Weights of a small GPT-style language model, trained from scratch on English Wikipedia.
Size: 12 layers, width 256, MLP 704 SwiGLU, vocabulary 8192.
Architecture: RMSNorm before each block, rotary positions.
Training: a variant of Adam for these matrices, 588M tokens, 4485 steps.
MLP neurons of a small language model. Each row is named by its layer, matrix (gate and up: input weights; down: output weights) and neuron, and shows model dimensions 16-111. Each number is 128 + 32 x the weight over its row's rms, rounded and kept within 0 to 255. A neuron's up and down rows have the sign that makes its largest values positive.
After each neuron's rows, "fires on" lists the tokens most often at its 100 highest values on Wikipedia text that the model never trained on.

L8.gate363 [141  78 162 125 145 127 131 106  97 135  96 136 131 103  80 159 110 136 148 137 109 133 115 163 155  95 141 159 107 133 149  96  96 175 156  66 146 157 159 113 137  91 100 110 143  92 207  62 111 142 109  83  98 116 131 111 132  88 135 120 150 177  68 139  99 104 137  71 136  55 135 202 115 140 138 138 131  84 131 223 153 144 147  95 161 127  74 119 166 123 168 131 112 133 118 125]
L8.up363 [ 79 101 102 131  77  81 137  94 108 199 142 104 132  82  91 178  86 108 124 175 124 148 162 159 126  60 132 196 149 204 120 104  97 133 138 171  95 141 124 128 109 157 134  61 104  91 219 148 147  90 164 159  32  70 149 110 131 152 188 164 136 191  91 180 119 128 122 105 118 155 157 161 141 118  73 142 181 147 154 155 112 133 120  84 108 120 133 145  99 123 158  99 131 111 149  85]
L8.down363 [120 226  75 136 143 186 105 151 112 126 195 147  97 152 187 133  96 118 142 125 129 122 116 169  85 147 139 105 164 179 154 138 138 142 135 127 106 108 138 130 164 125 155 116 109 119 156 145 122 112 139 111 135 140 155 142 182 125  90 123 106 107 177 129  88 103  97  91 137  88 170 140 105 117 136 165 147 176 150  71 124 144  99 189 100 165  89 126 107  82 114 168 109 200 102 164]
fires on: " ", " to", " first", " after", "),", " After"

L9.gate84 [127 154 152 121 153  59 108 107 150 140 127 137 162 153 100 124 143 158 114 171 161 155 159 143 133 142 117 177  98 142 176 173 151 131  59 112 165 167 141 191 109 102  43 120 153 188 152 140 151  86 175 140 123 123 118 102 111 112 129 103 126 128 109 104 160  70  77 140 111  88 108 131  82 110  84 171  98 179 124 190 129 126 145 168 118 139 142 154 190  91 110 171  93  97  60 134]
L9.up84 [170  43  75 121 134 160 130  91 103 109 175  77  87 104  81 119  65 159 132  85  82  79 121 133  92 156 105 157 129 115 199 164 131 147 103 172 121 122 150 139 172 176  96 159 161 118  83 148 179 158 182 145 134 122 150 132 146  97  89 136 115 125 157 175 100 122  89 151  98  87  54 153  86 135 122 134 125 150 108 129 109 122 137 136 117 163  84 127 166  46 125 104 131  93 129 122]
L9.down84 [ 79 141 111 170 112 113 126 166 140 120 150 122  84 135 102 148 168  88  91 153 161 154  99 132  92  96 170 152 165 126 105  93 148 125 127 101 186 111 162 126 136 111 208  75 129  87 187 115  83 120 158 137 141 133 115 149 140  96 198 100 132 102  90 120 178 158  89  78 112  65 145 149 112 153 119  59 142 145  90 144  98 124 133  92 125 139 143  81 116 167 120 125 143  53 142  88]
fires on: " was", " he", " to"

L4.gate232 [111  77 105  64 119 154 152 108  90 112 204 180 131 175 124 113 111  96 117 132 186 122 116 137 118 106 104 133 118 205 155 127 134 140 105 108 133 158 131 118  99  68  75 206 183 166  90 157 109 140 127 132 154  83  89 117 113  63 149  72 153 106 104 133  93  92 100 106 154  85 104 113 106  77 128 125 103  53 127  82 152 157 145 148 128  60 106 160 201 119  80 109 163 126  95  84]
L4.up232 [151 123 117 115 154  46 134 125 107 158 203 125 156 122  93 117 131 138  74 136 116 140  51 127 116 171 157 135 177 167 144 146 150 153 116 140 166 120 112 166 139  91  98 130 110 140 113 125 131 161 129 123 187  92 167  86 144 146  84 149 183 159 121 132  85 190 101  45 117 149  68 112 127 131  89  81 126 150 103 163 194 101 144 211  56 128 107  96 101 122 114  72  83 111 157 190]
L4.down232 [ 98 124 102 157 120  93  95 135 118 125 135  85 149  91 118 115 149 171 139 125 188 127  83 162  98 135 128 170 158 120  95 165 143 121 138  74 133 127  84 139 169  38 126 119 105 162  71 106 152 112  51 129 124 115 178 133 121 118 174  96 115 129  96 172 118 119 167  94 162  94 159 100 100 109  99 175 104 171 141  71 132  93 143  95  74 112 142 160 114 137 100 116  72 162 172 100]
fires on: ":", " and", " at", " on", " to", " but"

L9.gate427 [ 90 128 203 137 142 112 173 104 121 121 116 121 103 133 146 130 108  92 130 159 157 108  94 104 157 120 157 123 119 102 197 144  71 144 103 217 114 172 115 127 188 113 123  42 103 118 154 132 124 124  80 124 102 174 150 111 104 174 153  99 125 124 101  76 104 136 129 122 192 110  98 177 102 133 113  69 117 118 138 137 131 157  89 151 119 138  85 220 101 169 167 122 103 121 120  99]
L9.up427 [165 158 162 132 109 148 107 100 108 145 133 131 127 145  98 130 124 127 197  74  69 126  83 134 163  83 123 122 199 119 150 118  76 175 151 151 113 116 220 126 127 123  91 117 135 122 116 169 114 166 100  77 125  80 124 126  93 102 107 170 180 133 135 178 167 138 161 123 113 117 116  94 101 120 188  96  93 144 106 159 105 156 147 122 145  80  98 191 128 139 131 150 160 128 146 130]
L9.down427 [ 43  99 102 105 100 117 147 108 119  89 136 158 119 150 138 100 120 110 111 187 164  99 155 107 121 102 137  83 118 100 146 138 130 142 167 181 144 115 131 162 111 144 147 101  79  73 127 176 131 129 175 138 128 106 162 143 136 158 128 187 129 100 128 144 141 107 170 120 163 127 117 178 208 155 141  75  83 135 159 122 177  80 112 130 101 139 136  94 135 131 162 179 116 176  86 141]
fires on: "′", ":", "°"

L5.gate452 [130  93 137 173 110 160 198 106 117 119 126  72  90  89 144  80 117 117 147 185 124 163 148 141 170 183  82 100 163 123 157 203 164 100 154 101  95 132 121 125 154 118 143  78  85 143 117 110 129 108 112 149 164  64  95 139 174 154 108 109 142 108 197  90 155 154 202 167  90 141 120 155 179 178 114  79 106 218 156 163  89 139 112 161 110  71  90 133 105 127 159 142 129 139 178 115]
L5.up452 [213 207 154 106 137 152 136 145 101  98 121  97  84  90  93 146 176 162 142  58 135  78  93 148 127 103 185 108 156 121 150 152 127 139  97 123 180 145 110 144 151 121 145 147 132 130 177 178 140 160 156  83 127 151 119 122  95 127 187 162 163 135 155 199 166 119 172 126 101 104 171 131 131 147 113 139 139 169 134 117 195 143 148 132  95  73 146 147 172 161 132 105 140  73 132 132]
L5.down452 [ 97  82 131 153  97 138 163 129 167 107 145  90 104 131 167 151 139  79 154 123 206 212 130 124  89 106 154 109 127 152 133  72 108 120 153 123  96 135 112 144 154 112  95 159 140 123 135 144  74 124  67 111 109 153 110 138  69 118 171 129 113 127 149 183 204 160 155 122 101 145 154 139 114 165 109 104  95 114 141 134 157 138 137 135  99 145 146 101  95  72 241 172 116 151 168 127]
fires on: " of", "-", ":"

L5.gate490 [141 113 112  66 143 126 145 201 115 168 171 133 129 120 124  82 108 149  86  97 131 104  96  86 173 187 139 133 118 106 136 189 131 135 168 153 170 131  75 118 137 133 123 192 120 124 108 117  93  74 125 202 107 119 133 114  74 156 106 109 161 108 114  88 162 131 103  93 195 142  76 123  81 150 126 107  95 151 101 161 126 135 123 133 174 100  58 189 112 147 138  92 150 127 128 135]
L5.up490 [113  94 171 129 134 130 137 143 142  99 128 169  57  87 132 144 152 139  96 188 114 100 107 157 102 163 138  96 159 160 127 127 123 152 163 134 118 124 124 137 103 152 135 100 114  97 133 133 131 134 111 132 113 121 135 173 155 132 126 119 119 115  88 100  58 135 126 119 139 158 173 137 119 101  97 168 179 124 174 154 130 127 114 211 101  77 107  63  68 213 160  94 106 164  95 129]
L5.down490 [144 148 134 163  58 131 104 117 182 174 190 119 134 120  83 128 117 156 148 105  87 109 127 135 156 108  94 147  98 138 149  98 131  87 137 131 151 121 123 131 142 141 119 119 150 117 107 108 105 140 139 131 124 173 122  86 238  99 110 104 150  51 144 158 148  96  87  80 123 126 151 120  90  65  65  76 175 115 110  94  87  66 105 150 121 183 116 160  87 121 146 110 137 129  93 111]
fires on: "er", "ter", "ers", ":", " |", "cept"

L4.gate698 [153 204 171 142 134 135 142 135  87 137 198 128 179 105  44 121 157 181 161 139 114 158 135  89 138  85  88  92 158 161 161 129 144 144  99 117 163  87 137 161 160  86 145  88 154 171 123  92  92 147 145 176 173 110 114  91 197 110 146 152 150 128 139 122 102 208 110  86  98 172 103  88 169  94 104 150  96  93 151  97 146 113 170 126  91 103  78 106 103 142 110 115 124 143 202  34]
L4.up698 [142 131 110 109 122 151 147 179 145 106 150 115  82 135  82  80 138 152 146 127  88 175 146 131 148  89 107 124 135 114 128 100 130 159 182  95 120 124 123 143  80  82 179 161 122 154 130 141 124 106  74 161 118 196 124 149 159  98 152 177 112 171 174 126  71 146  78 151  66 129 181 135 156 111 146 154  92 154 112 174 114 149 127 127 170 104  91 160 109 128 127 175 137 144 190  86]
L4.down698 [145 130 148 126  91  98 134 161  78 107 168 157 124 135  80  96  96 130 157 137 140 143 115 147  86  82 123 156 124 102 186 138 103 167 122 123 157 163 110  84 145 138 116 184 129 199 125 186 119 161 125 126  95 188 159 116 106  73 113 121  83 157  97 146  91 151  84 158 105 197 106 135 167 108 127 156  88  92 180 166 119 111 134 138 111 121 109  71  58 115 161 132  95 150  88 104]
fires on: " had", " same", " has", " who", " where", " =\n\n"

L4.gate87 [193 143 134 119 166 100  93  76  92 120 106 139 163 131  98 153 154  90  73 192 115 118 162 174 144 110 109  77  92  89 130 119 117 124  87 174 132 116 150 111  96  85 108 152 205  85 132 183  90 145 128 143 137 122 114 146  88 130 135 188  73 171 106 140 130 116 146 130 162 175 189 115 116  94 134 153 150 153 163  97 138 184 183 124 151 158 101  70 146  83 125 169  68 178  91 123]
L4.up87 [148  89 163  92 183  96 135 118  95 142 193  67  81 153  96 115  95 168 157 168 131 120 111 146  86 105 138  49 125 144 182 104 163 138  77 156 132  88 133 143  92 100 133 166 155 131 149 112 110 145 142 149  94 137 126  94 148 152 126 147 135 167  86 142 146 152  64 124 123 171 177  93  97 125 163 184 115 104  95 137  68 132  66 131 201 118 155 121 136  45 111 156 148 134 130 128]
L4.down87 [180 121 135 142 155 153 162 166  80 104 154 131 123 107  96 180 157 120 162  89 142  87  94 157 128  92 207 146 118 158 127 104 125 163 157  44 120 135 131 164  58 123 124  83  87  67  94  87 139  87 104 132 161 135 180 105 153 100  84 133 156  92 111 161 127 107 102 206 117  73 117 106 107 138 152 118 195 102 155 150 124 123  56 113 156 181 158 128 106 120 131 108  73 108 101 127]
fires on: ".", " with", " to", " than"

L9.gate314 [131 189 153 115 147  72 108 103 154 146 107 130 169  45 152 152  78 124 132 158 157 101 131 163 157 156 138 134 159  72 131 123 170 174 135 114 150 138 105 121  75 106 127 176  85 140 109 111 146 119  79 136  98 109 114 140 144 181 150 151 135  90 158 157 142 158 156 126 110 141  81  33 120 130 133 111 116  91 110 116 131 108 102  95 181 130 105 210 100 103 146 109  48 124 156 127]
L9.up314 [143 121 155 106 112 142  69 140 112 139 118 130 171 108 128 145 187 129 126 129 139 147 136 129 137 176 105 138 189 176 178 103 114 149 158 160 117 109 183 125 103  97 154 120  78  80 111 140 126 137 137 132 171  87 106 131 151 204 116 156 188 135  61 118 149 119 141 121  96 115 188 178 144 158 168 107 146 119 119 125 142 122  86  96 119 183 184 160 100 179 166 133  68 132 135  80]
L9.down314 [158 105 153 157 140 113 121 116  77 118 139  92  85 169  95 175 151 177 195 126 125  83  81 117 146 182 103 134 161  95 189  98 138 115 112 101  85  99 140 143 112 110 136 161 100 113 106 146  92 107 117 122 166 112 147 139 190 150 161  67 179 130 114 132 148  60 111 171 161 136 146 156 136 167  88 106 102 133 165 120 110  45 114 164 111 104 182 157 128 186 104  83 138 100  88 124]
fires on: " |", "|", ":", "-", "\n"

L7.gate609 [136 107  81  98  75  84 117 103 108 125 141 152 113 160  72 134  71  33 154 152 167 107 104  93 161 148 132 159  95 110 115 141 138 144 126 128 141 166  97 136 114 157 156 101 112 127 150  29  65 171  86 123 155 129  91  80 128 102 150 189 153 103 123 154 107 167 106 182  79 160 127 161 131 143  87  77 102 134  48 150 160  92 125 151 119 121  88 116 116  89 126 125 107 132  96 137]
L7.up609 [136  66 103  78 128 119 131 153  83 164 133 113 136  62 134 131 137 125 115 152 116 142 108 182  67 103 115 152 120 101 145 114  45 167  70 184 127 159 150 137 114 122 149  98 146 135  97  71 164 173 117 123 105  92 150 189 107 133 119 106 102 169  84 145 181 103  88 130  90 179  71 161 162 121 174 121 174  95 120 127 142 105 117 101 102 120  52 141 153 114 186 108  66 160 166 152]
L7.down609 [ 60 146 103  89 117 144 115 122 121 123 120 185  66 113  66 133  97 119  74  85 104 132 142 124  83  90 143  72 145 189 154 180  96 145 122 113 125  82 123  88 133  60 178 176 128 148 136 144 150 120 110 164 118 129 180  64 122 125 133 130  74 154 126  77 163 123 114 151 131 143 106 125 155 116 119 138 122 117 102 105  98 108 107  71 131 144 114  77 159 164  93  87  86 171 102  80]
fires on: ")", " to", "),", " –", " =\n\n"